Weights of a small GPT-style language model, trained from scratch on English Wikipedia: a variant of Muon for these matrices.
MLP neurons of a small language model. Each row is named by its layer, matrix (gate and up: input weights; down: output weights) and neuron, and shows model dimensions 0-127. Each number is 128 + 32 x the weight over its row's rms, rounded and kept within 0 to 255. Numbers have three digits each. A neuron's up and down rows have the sign that makes its largest values positive.
After each neuron's rows, "fires after" lists the tokens most often just before its 100 highest values on Wikipedia text that the model never trained on.

L2.gate383:136113140149126120128112049089178127133087129092192093097165151114180149138109115144114098104122133122142121175130095151131145147091116151055138162080144155139129112122127128114093117137108119168051120132053084155132141114128106121167151063174145126129143095154164092107149144069143117142163075144087073089140081125101168121173138120066145123069161156150099160091181158143101108107115
L2.up383:160101154139125151089107118135142137125164122115167187193068168151095181099149112093165083137152105121113068210148163153113171055097078096109116244085160065148097111118113136139175073119097107103113090107145181140121131113126166105129123131146149126138100148106080046099093141114067161093138157120102113159156134166105138118131145120085144129122071173129099081183131108132142179143080
L2.down383:146125080127165113131122152102057099168091089159111095115167123140063171186155139115126160149136121144079140180147132173147059110114176117118167179130164041103117146120143119158114156061141085150091124114103180130161144114101102143150079146181104148155140144183115092130139114133133164119142148097135117161109060070121184159138145075118154075117143104085172177126167172148137168176112
fires after: "P", "F", "V", "Alex", "v"

L5.gate69:111114133144132061123104104124186139132152157102162159072134117101114165138138107124103131132142176158152093140159149136131132142164182096111153163128169159105148109183096155124163143149105082124091132189142150103143091104151134091096095080123078074111157124131092141125081174170118092155156158103179074153131226153142140031113150124087132093122162107126088128120141144039168133152140
L5.up69:129160119129120144103110173105150159161150118111192174139195131120102124127095140139117112110215166183102172106127125142102092110135086144105141131113142152097159143119080096134164080139149115114114113100149138089146125089147124148136156150153138093129135072111144063129164089108180065141137066119129172100143114115119146144184088126108095144153102100114066097143108207103120163186173
L5.down69:107149163098155122130126120158108163129086090186150094172175140163137141123118100165131116054115119144156086172158098120057125089112151101067141118067102099157107119134084127186156144121142154155092128100143107177112117151174133109092091080150164110137137127102135128139078139151123102116151096094116144187127121086123129032112145173173088168075096131133189113190141134129171097113158
fires after: "O", "E", "Al", "S"

L5.gate57:158132151092128120120123067132137123104163103112098133124111135130143152158095175149093127147115156154076156142099102135163119180167131143170073056167121095090103125150173052093076158094158125066118114121167219147085170091123102128166118110191128203134118065082137133062093137111152140111149128123151127059127099130137157157150095138090156117087142130170143153169146147110155205092096
L5.up57:183134168124087122105170182057089101099143151113143182137132145130093112137131085138142128145174124166108130160098136111115096106137133083084114148128153120119067130059138099104211138140157115164098100134108153159092099084142117082144113131087103088079147088102062154053084123165131108156135077117131185097168136093111121137116069170132102114113094081124146140120122058165127150111126
L5.down57:135130147121230173089120103150104105083142170080142138142117111155132161157143147113169116151178085077147147121138138149112070132174171155146164135083124111177150136130114159127109142099101166130153111093071077113120138152103070143068154073189095149162131125182138151146118142138097126122168144121147129119202182039145134172100136105123134154108096103101175144101110135129154115137171
fires after: "b", "D", "d", "a", "cl"

L2.gate293:148074143144100169151050153091169155160125097146121096156159119105136096187161100168174130088129122125105097084125141066124114127173152182112074132170101108105134157063063181128099155145083156126147158141053106147101105070126100118077072163122141098146132091142099099125142118129173115144137168138125149138155159092111133163097168187195126143139095063090138172071187174123093159128105
L2.up293:142097169138088143125164147105131120170146118113142150151089184022059122119195088124179145180105119148129077085110098134124167141147141134146086150145078095090121164167172098132150103115126113176089173105107085184103164129130109107151120142123185127133137141145113127086157156173120130112114097153121161071186109170151164126134133151160139180147109095168105127136136067155120093104113
L2.down293:208139129116099103106151215111162126121170079055139099166144121123068118135114129140127052137150134099070088110124133208140128083166136125090154125186074126143090102100160151096065110142087118064150141186187110143131107097154171126084169149134126123131087146135144102123135102176182157180124152070120139085112150128099087126131116112158098154153127175093105113090122142142085117125125
fires after: "R", "child", "Au", "che", "S", "Ser"

L2.gate168:108098126187123167097051110130159107142126136156158107102153197139092130141083132146139122112072061153076156138075131094123109100158133144120125156148128191116144158128159140117132183116130159120078110157180120163158122087115132145146140130159142080154142154088195124095128050140132102149128117092146138094202095143083131147146160157140134139164060097105091123135093109077138127113116
L2.up168:092147100111107175119082109133138109106174097091123074184177143102115131183070134134077086151143102141125139067086165146123155173075114174133111101112112167128151100089209112179123139119165140097099094137185139183152137168108171151108150143069055061111128140085146098122085130130136130115133168126148177157140134149088151163139118134154124139159149130114112150133130113124115102106102
L2.down168:108110104157167100104091073136146076130064101114106094144162139093147199176116142213124100157050065122114117123120135117129116142097200139118143109171085138079110179189167096114125110115085155128122102115148128101155112119135170112142148116120162085118097120092195165112142150141151103132108080121148077133125083135071114167124118100144090197124125136162094091096124140163098127121116
fires after: "D", "d", "ad", "Au", "m"

L6.gate293:186127132184096152146155137113160127122143163063139150116074107176138107115136146164178126125120158086101188094132178079112159117118151173096130122127128131123095146118145201117104186140180129107078145126144162089111167141177161120135140115156090074115145152155098163145064076108190142108107184153209154151114137105127119103089150116117175161093168109118173126151118090145151083116183
L6.up293:138133137086038146069132181167135082150138104070080167112168107153154213098165080096143094195125158113122110161125099121190130013155122101174175131122126121146176157150167167081083106118124150133100168176121112125113121150133122110155152123168141108157218172128169135118113075076137144121094079136091160125127115141119176088151162147095132173099100142090113129077189136136125133097092
L6.down293:158121157105147155124154128137178082080142099085125113150090137158090075156109120143115160068125116118166146160121204123128085111195150106135109094178142073144089122091076118155165118101146061114130147134147077154095138115153115131091124147121214115085090114086108150150164125131151139136120141121088131140132144131132133153115164114168156150043105165117168132126159140087157113117126
fires after: "Wom", "child", "wom", "Le", "er", "il"

L6.gate312:113166062157080162100155124182106125155091124114118116181147157097103169096066091172171180108103156102169140120122106069142101139099136124094181169114164128122201107125156173149110119129046148098124171104128128148062154093157149146140145092098142112170144079142129158113078141102059123137160153187124143192094135150122112131106153078093169146101146099072089119132134132177150085143068
L6.up312:130127164098081130087116126120106079168027143118169152110134122189102144106163123065126052097169154150196124118095129100095139153167090119125175137143140147116084058164152149081172153164130140113170086105141140156106138127175137114146152138069118106157197135124098213092114090114110097106100084125072105177104126127147112084111136198166174102086120155075069136147120098165082175085115
L6.down312:165196138110179140129117119122116138065071085143110127146082141168144255082108084120148124079143159127124077173088141151136152167146127085147109110097154099093168150152185073087132074119066170119087109158120076060129078127159167121071147110117133118099162120133138164143120124160107147167122051123160128116126156114121111123115084062130139169115171132136129194147130146074109124137154
fires after: "An", "mag", "A", "Mar", "In"

L6.gate361:068169093110102103197059142160131106172103144139128144133165127117141186149104145095151077167107126211149106088160103097149113098157115123117117153140078091093178160132077206098125142170162148122151086161114076129088156160163109105161109160114118183170123170185127181107134155167112102167188135104046190161143116126159136124169093152163162106174108109139089115100145159197100164081152
L6.up361:113061096070097136097158118081074140116102172169066064159170126098171163117096120097161138116123115186106153121169128113120108149106114110122157156118096113123094126126100141124165171093120074114107109149107134166143150142141169073112110166190105174143207123114152187122101157113160127157095139196085149152177066207158103122146076144129121137189136086088140192133083135104092098184166
L6.down361:083081096086085136072117155128139110122157151096081141141103120090163173089196135115124131125136130116126145102178138066141178135080169180059107091135122143128144156104125124153117077134035123133120165122111118110149094172131081055113120123172110173139152143127110111115135167111142175030139255094137104144079099157150116200201131137152124113124121152131127143117116131137099161109145
fires after: "be", "A", "ot", "Se", "pe", "me"